Weights of a small transformer language model: a variant of Adam for these matrices, 9937 steps.
MLP neurons of a small language model. Each row is named by its layer, matrix (up: input weights; down: output weights) and neuron, and shows model dimensions 0-127. Each number is 128 + 24 x the weight over its row's rms, rounded and kept within 0 to 255.
After each neuron's rows, "fires after" lists the tokens most often just before its 100 highest values on Wikipedia text that the model never trained on. A number after a token or word is its count.

L6.up624 [122 139 124 137 137 101 114  68 149 117 153 173 138  97 157 139 124 130 137 121 122 129 127 110 163 119 148 118 141 143 125 127 155 162 159 167 128 138 155 127 132 168  66 106 103 141  83 125  94 133 129 137  94 129 154 102 118 135 150 135 130  74 117 160 116 103 131 145 126 131 124 131 110 137 116 108  99 159 134 170 111  64 131 142 194 173 111 115 122 159  97  83 125 142 115 132 105 122 125 164  98 137  98  93 152 106 148 145 111 123 103 171  98 113 129 139 120 133 137 112 123 128  72  94 138 117 175 140]
L6.down624 [ 85 152  84  94 144 145 127 149 130 151 120 114  94 117 150 120 117 120 136 109 168 111 167 117 136 157 135 138 175 114 139 131  83 153 129  73 119 120  84 164  72 159 119 125 118 145 136 138 150 125 134 130 160 140 156 123 125 117 101 107  77 170 100 145 162 130  83 150 116 127 122 121 139 150 140 142 137 114 136 109 104 109 110 117 106 154 107 114 122 118  83 121 156 143 126 169 132 144  80 120 120 149 121 110  95 156 136 161  97  79 118 129 138 105 152  83 158 121 132 111 123 155 122  93 132 132 154 137]
fires after: " Al" 19, " L" 15, " M" 14, "m" 8, "0" 7, "l" 6

L6.up857 [161 160  80 134 115 165 139 151 125 111 136 139 130 117 137 121  87  87 107 158  73 139 147 139 141 127 149 129 126 138 124 134 166 172 114 139 102 146 111 137 121 141 122 105 149 115 119 175 158 145 168 154 102 106 113 118 122 113 112 168 190 123 125 117 113 118 137 101 135 176 160 115 105 123 131  86 116 130 134 161 170  92 119 134 147 133 107  84 147 141 143 125 137  83 129 101  94 152 170  97  97 182 126 139  83 132 152 117 134 157 137 120 119 129 125  87 116 122 144  98 170 138 140 121 121 162 169 136]
L6.down857 [130 108 166 144 125 129 134  79 118 148 112 130 139  83 148  94  71 133 125 128 144 130 144 103 115 141 167 134 141 141 156 149 139 130 106 172 138 112 115  88 107 137 145 131 130  59 117 150 153  86 162 110 109 184 146 145 130 173 128 114 158 129  88  96 105 129 138 160 132 135  88 138  96 173 125 131  83 102 127  98 132 116 143 143 132 117 143 115 115 159 127 143 147  95 115 139 100  95 141  99 122 115 165 125 119 118 129 185  70 136 155 104 168 122 126 109  99 160 121 179 110 141 121  74 139 132 130 131]
fires after: " p" 21, " R" 16, " Pl" 9, " pl" 8, " Sp" 6, " r" 6

L4.up729 [140 142  80 124 132  76 142 131 142 132 180 139 146 159 137 124 151 160 102 113  95  89 164 121 111 129 167 116 134 112  92  83 160 140 119 108  87 108 110 137 131 147 111 145 104 150 143  90 134 141 169 116 103 162 164 101 188 137 131 131  60 146 135 162 115 120  82 129 116 105 141 156 127 134 128 162 125 126 127 117 127 110  93 138 146 153 127 109 143  82 122  88 121 120 157 141 133 111 140 103 118 163 140 134 130  98 134  91 113 141 155 168 139 161  92 125 131 130 167  83 122 166 153 126 114 137 114 165]
L4.down729 [ 93 133 140 137  91  88 124 133 146 131  89  96 115  95 117 164 114 106 142 104 171 126  99 154 139 100  82 152  90 149 170 149 116  99 153 120 141 165 149 132 140 142 144 150 144 123 164 143 145 101 128 140  81 158  93 109 144 124  93 140 137  91 124 135 105 120 135 109 126 116 170 105 162  90 134  95 103 115 151 126  99 152 161 135 122 138  89 181 113 138  87 132 162 136 126 110 155  91 173 101  85 140 140 150 110 147 114 127 132 109 128 120 124 156  93 158 151 138 136 149 204 117 153 110 129 115 142  97]
fires after: "-" 25, " an" 12, " An" 7, "t" 6

L4.up176 [129 112  71 144 148 124 125 116 126 135 129 125 114 140 118 140 130 158 153 106 116 118 116 112  92 133 135 102 150  97 130 136 130  62 127 102  89 112 115 131 156 141  98 137 154 131  93  86 136  93 134 191 115  81 105  98 126 136 136 113  91  99 144 157 142 121 141 129 138 121 107 102 149 124 129 144 150 133 133 125 130 124 125 154 141 114 162 135 160  91 182 115  79 160 135  73 124 116 113 114 121 109 184 120 128 136 101 110 127 145 170 140 154 156 107 141 175 126 121  92 149 141 135 164 150 103 182 159]
L4.down176 [143 133 132 130 121 153 151 117  93 112 135  92 126 109  98 111 141 144 124 109 174 135 135 100 120 125 118 130 129 147  96  68 107 152 122 134 122 174 133 133 131 134 143 102  80 134 103 124 187 115 163 112 126 183 130 116 153 131 132 121  86 136 135 150 136 148 112 143 134 105  99 155 180 101 149  99 138 141 174 123 174 124 129 110 119 126 146 136 135 196 122 103  92 135 139 121 124 111 159 161 159 155  88 113 136 117 145 151 127  84 108 118 110 114 144 123 115 133 117 183 131 121 138 104 133 135 100 127]
fires after: " in" 22, " " 18, " as" 10, " out" 5

L6.up660 [117 124 135 113 150 138 119 121 116  99 167 160 113  90 142 144 138 116 129 110 140 136 157 119 137 132 159 119 140 109 123 124 144 108  97 192 127 164 128 148 133 118  83  81 116 129 115 115 105 157 125 122 120 126 118 156 174 121 129 125 114  90 139 150 115 170 182  74 133 124 125 141 117 101 120 107 110 158 121 165 169 110 132 118 161 135  97 112 153 154 115  84 102 110 137 160 108 157 153 153  72 140 118 144  90 130 180 153 134 160 150 168 149 141 125 100 113 143 137 110 121 107  99  83 112 112 165 138]
L6.down660 [141  88 123 138 128 149 141 106 129 119 159 120 113 137 130 114 139 148 101 142 118 140  90 117 130 142  92 141  94  82 153 130 138 125 119 134 103 112 129 116 134 133 135 170 130 126 117 135 128 126 149 134 145 132 101 114  99 113 132  68  77 169 128 171 147 168 121 143 102 126 149 125 150 122 140 131 111 120 148 129 140  92 133  95 167 163 157  97 153 134 125 139 144 140 167 105 152 126 117  95 108 153 134 162 120 181 168 122 103 135  89 154 126 120 129 114  83 137 150 183  87 162 131 117 118 122 111 181]
fires after: "m" 30, "0" 15, "l" 8, "e" 6

L6.up14 [124 124 122 112 129 144 154 111 143  80 132 115 127 110 136 159 122 129 105 138 122 120 146 144 146  99 115 126 141 148 125 114 117 171 133 138 109 138 119 169 134 106 151 102 112 128 148 147 121 146 122 172 108 129 128 152 159 140 157 159 131 119  90 119 127  96 153 138 112 119 123 110  95 105 150 100 119 143 172 117 116 137 103  99 122 154 155 112 149 115 156 112 140 100 108 116 133 140 119 107 133 135 117 169 115 103 115  94 115 129 142 130  98 160 136 134 108 138 105 131 173 165 171 179 115 120 134 167]
L6.down14 [157 134 174 132 117 124 114 126 113 157 124 167 129 136  84  98  88 131 187 166 157  96 157 127 157 152 156 137 151 122 139 162 107  97  82 125 165 115 121  83 126 156 126 142 102  92 128 118 155 165 142  81 120 126 151 153 132 151 109 146 133 112 151 175 130 169 140 149 113 128 133  87 127 152  97 109  85 104 110 130 137 138 129 129 112 101  65 145 154 126 112 130 145 112 121 112 112 138  85 136 120 123  93  92 103 159 136 113 124  99 156  98 162 127 143 126 130 153 134  99 118 164 124 108 121 122 113 146]
fires after: " R" 48, "R" 10, " r" 8, " |" 8, " J" 5

L3.up1031 [159 130 178 133 140 118 159 136  97 102 109 108 122 128 165 114 133 148 116 137 133 106 132 138 153 120 147 132 142  84  95 148 147 147 161 120 157 129 109 157 119 135  95 124 154 157 181 139 170 139 127 182 135  86 135 120 165 141 120 135 141  93  92 120 130 111  90 158 164 137 110  98  68  75 143 126 111 158 120 164 140 114  95 123 185 127 112 162 129 123 133 165 125 138  81 102  90 108 148 131  82 139 122 124  67 124 163 138 170 112 101 168 111 147 135 122 140 103 141  96 126  94  86 112 145 120 120  92]
L3.down1031 [147 156 107 123 132 167  49 124 163 139 151 133 114 134 153 101 141 105 134 145 150 148  91 157 108 153 162 120 154 174 123 132 155  90 112 131 136 140 160 118 120 102 151 135  97 133 123 129 119 109 121 113 111 117 163 164 123 132 107 105 133 154 155 126 118 118 175  99  96 147  79 132 137 137 132 145 145 125 109  88 131 146  89 136 112 149 127 128 124 124 113  74  94  84 199 152 164 119 108 139 117 130 122 100 136 138 140 125 121 147 111 108 150 129 106 115  89 142 127  98 111 100 187  99 153 126 122 126]
fires after: " E" 22, "N" 13, " C" 9, " G" 7, " T" 6

L4.up508 [121 157 133 167 109 151 105 121 129 157 127 153 113 123 107 120 151 154 119 118  90 122 109 130 202 128 141  90 147 127  96 150 108  98 150 112 105 126 146 152 125 157 140 122 119 108 152 136 151 137  93 141 102 158 129 111 125 150  95 124 132 125 134 158 173  94  92 129 146 145 130  98 156 136  85  88 161 137 138 111 117 135  95 146 127 123 175 153 125 123 100 125 102 151 136  69 139  75 115 164 131 163 130 118 154 108 119 154  93  97 127  95 106 145 130  95 131 118 140 105 157 143 147 151 140 124 131 140]
L4.down508 [169 113 134 111 131 117 118  78 106 127 148 124 103 122 146  94  66 145 123 134 133 168 142 125 116 107 160 120 167 139 148  92 152 151 128 156 123 159 131 129 153 116 134  90 126 145 142 154 104 124 154 122  93 128 127 137  84 146 207 145 111 145 133 144 127 109 132 147 154  60 133 152 120 130 116 126 125 153  86 156 140 140  83 109 100 143 139 129 114  83 103 118 103 169 128 154 131 138 157  91 157 180 138 144 124  95 139 150 126 120 109 140  73 148 145 159 107 120 139 115 126 157 146 124 122  95 109 133]
fires after: " in" 33, " out" 8, "rop" 6, "ect" 5, "ther" 4, " from" 4

L3.up1277 [118 133 136 137 119 108 154 154  93 127 113  81 115 144 153 107 119 132  98 138 143 127 129  69 128 108 131 130 135 126 130 134 140 192 111 113 107 112  68 154 174 152 148 101 118 112 132 125 167 115  82 143  96 138 155 119 161 174 116 138 157 111  86 128 176  94 161  98 160 121 138 136  86 125 129 108 110  90 122 143 130 126 137 120 154 144 132 146 129 170 139 150 118 140  91 143  97 130 160 155 133 146  74 130  92 109 145 142 168 126 144 123 124 101 183 114 144  86 118  64  99 113  67 129 143  95 156 137]
L3.down1277 [145 141 123 127 125 127  87 167 148 143 133 156 114  90 113 100 140 113 133 132 159 147 132 151  99 142 128 114 124 126 133 136 152 118 135 146 130 109 112 170 171 138 168 193 126 149 128 121 131 148 129 148 182  96 119 129 125 100 113 115 127 141 120 149  77 132 126 144 156 118 137 155  96 105 166 149 125 140 167 126  97 164  91 117 159 122 121 158 107 175 116 130 101  98 128 129 153 129  87 158  86  89 146  99 139  95 116 142 150  82 129 105 109 120 172  94 124 131 137 157 169 132 159 128 153 171 127 111]
fires after: "C" 24, "2" 12, " years" 7, "A" 7, "N" 6, " C" 6

L4.up836 [179 160 122  83 138 156 187 153 128  97  90 140  88 124 112 112  65 154 100 130 127 143 177 115 155 101 148 149 167 137 155 159 118 179 112 110 133 110  76 164 131 118 131 118 145 134  87 141 129 132 153 119  94 125 119 129 170 131 140 153  97  90 160 126 147 131 144 133 114  70 160 133 133 143 106 143 113 142 117 125 128 140 115  82 118 151 133  94 136 113 165 172 112 148  97 127 136 147 141 152 143 144 105 140 107 134 112 112  95 102 135 124 128 173 123 144 147 122 106  93 143 133 116 127 136 116 139 140]
L4.down836 [163  91 129 111 145 136 128 157 101 141 104 147 102 171 117 136 104 128 135 122  81 148 130 117 119 115 117 120 135 124  81 118 157  90 164 118 141 148 155 111 146 137 100 106 143 126 123 126 145 121 138 159 133 135 179 154  96 103 176 101 102 110 150 116 129 117 105 136 126 119 167 114 123 160  58 157 114 153 149 166 139 138 143 127 154 149  87  93 149 133 121 150 148 117  96 117 142 154 121 102 161 158 128 188 107 150 130 137  99  99 170 174 162 117 150 110 128 149 127 117 138 136 135 101 132 134 102 174]
fires after: " en" 20, " (" 12, " House" 11, "-" 9, "–" 5, "ublic" 5

L4.up1073 [177 154 153 102 154  92 143  96 125 146 148 126  94 148  87 135 147 135  94 123  73 127 132 123 162 136 137 104 134 124 147 119 158  87 129 133  84 190  90 171 163 136 133 128 103 157 164 120  95 123  80 124 108 135 163  80 154 158 128 114  98 155 133 139 125 120 136 142 148 114 147 116 121 145 110 111 111 173 106  93 108 136  86 126 121  80 160 138 125 139 159 124 109 133 142 131 141 156 129 127 123 170 103 123 139 101 152 150 144 150 136 111 118 191 123 105 137 132 101 125 139 141 143 102 152 138  86 127]
L4.down1073 [ 99 128 125 119 132  94 124 149 119 134 132 146 153 145 157 142 131 131 151 153 130 132 114 138 119 125 115 135 115 114 188  97 106 105 162 128 137 120  71 127 129 123 150 136  83 127 110 128 121 109 115 122  96 165 120 109 107 129 129 115 127 176  85  98 118 100 122 128 145 112 136 178 147 127 167 134 102 157 141 147 137  96 189  92 146 132 118 104 156 132 126 108 124  77 168  97 101 109 134 115 119 139 142 139 139 127 118 147  98 140 103 174 172 154 138 172 138 114 131  90 173  91 158 125  93 146 120 190]
fires after: " S" 18, "-" 10, " an" 8, " in" 7, " Gr" 7

L7.up643 [165 162 148  87 109 172 149 136  90 126 128 129 121  79 111  89  66 139 140 144 158 127 141 143 112 111 159 141 162 130 151 143 175 121 128 110 116 124 104 136 148  98  99  84 157 142 130 154 104 148 168 131 128 121  82 130 158 120 140 151  92 127 101 141 136 148 163 145 144  86 112  72 113 110 108 136 110 152 101 196 144 109 156 117 139 134 150 115 175 142 136 145 147 134  98 103  60 118 175 126 123 147 106 125  93 112 143 147  96 129 128 151 115 133 143 137 113 156 117 137 107 125 117 124 118 143 150 124]
L7.down643 [107 100 133 136 136 117  98 107 102 103 126 120 146 145 142 178 110 168 170  62 136 108 102 143 123 150 106 133 108 135 108 100 119  49 133 101 165 146 152 151 108 154 101  87  87 159 160 153 153  86 130 153 123 156 172 122 141 146 137 135 109  98 178  99 122 123 130 114 139 111 169 159 132 141 125 107 152  77 129 135  77 155 127 122 134 103 165 141 107 117 149 123 122 100  99 138 160 151 128 142 134 124 126 102 147 124 109 115 169 131 149 130 129 160 150 148 150 125 102 162 131 140  78 111 119 104 132 115]
fires after: " N" 17, " n" 11, "-" 11, " (" 9, "N" 8, "/" 7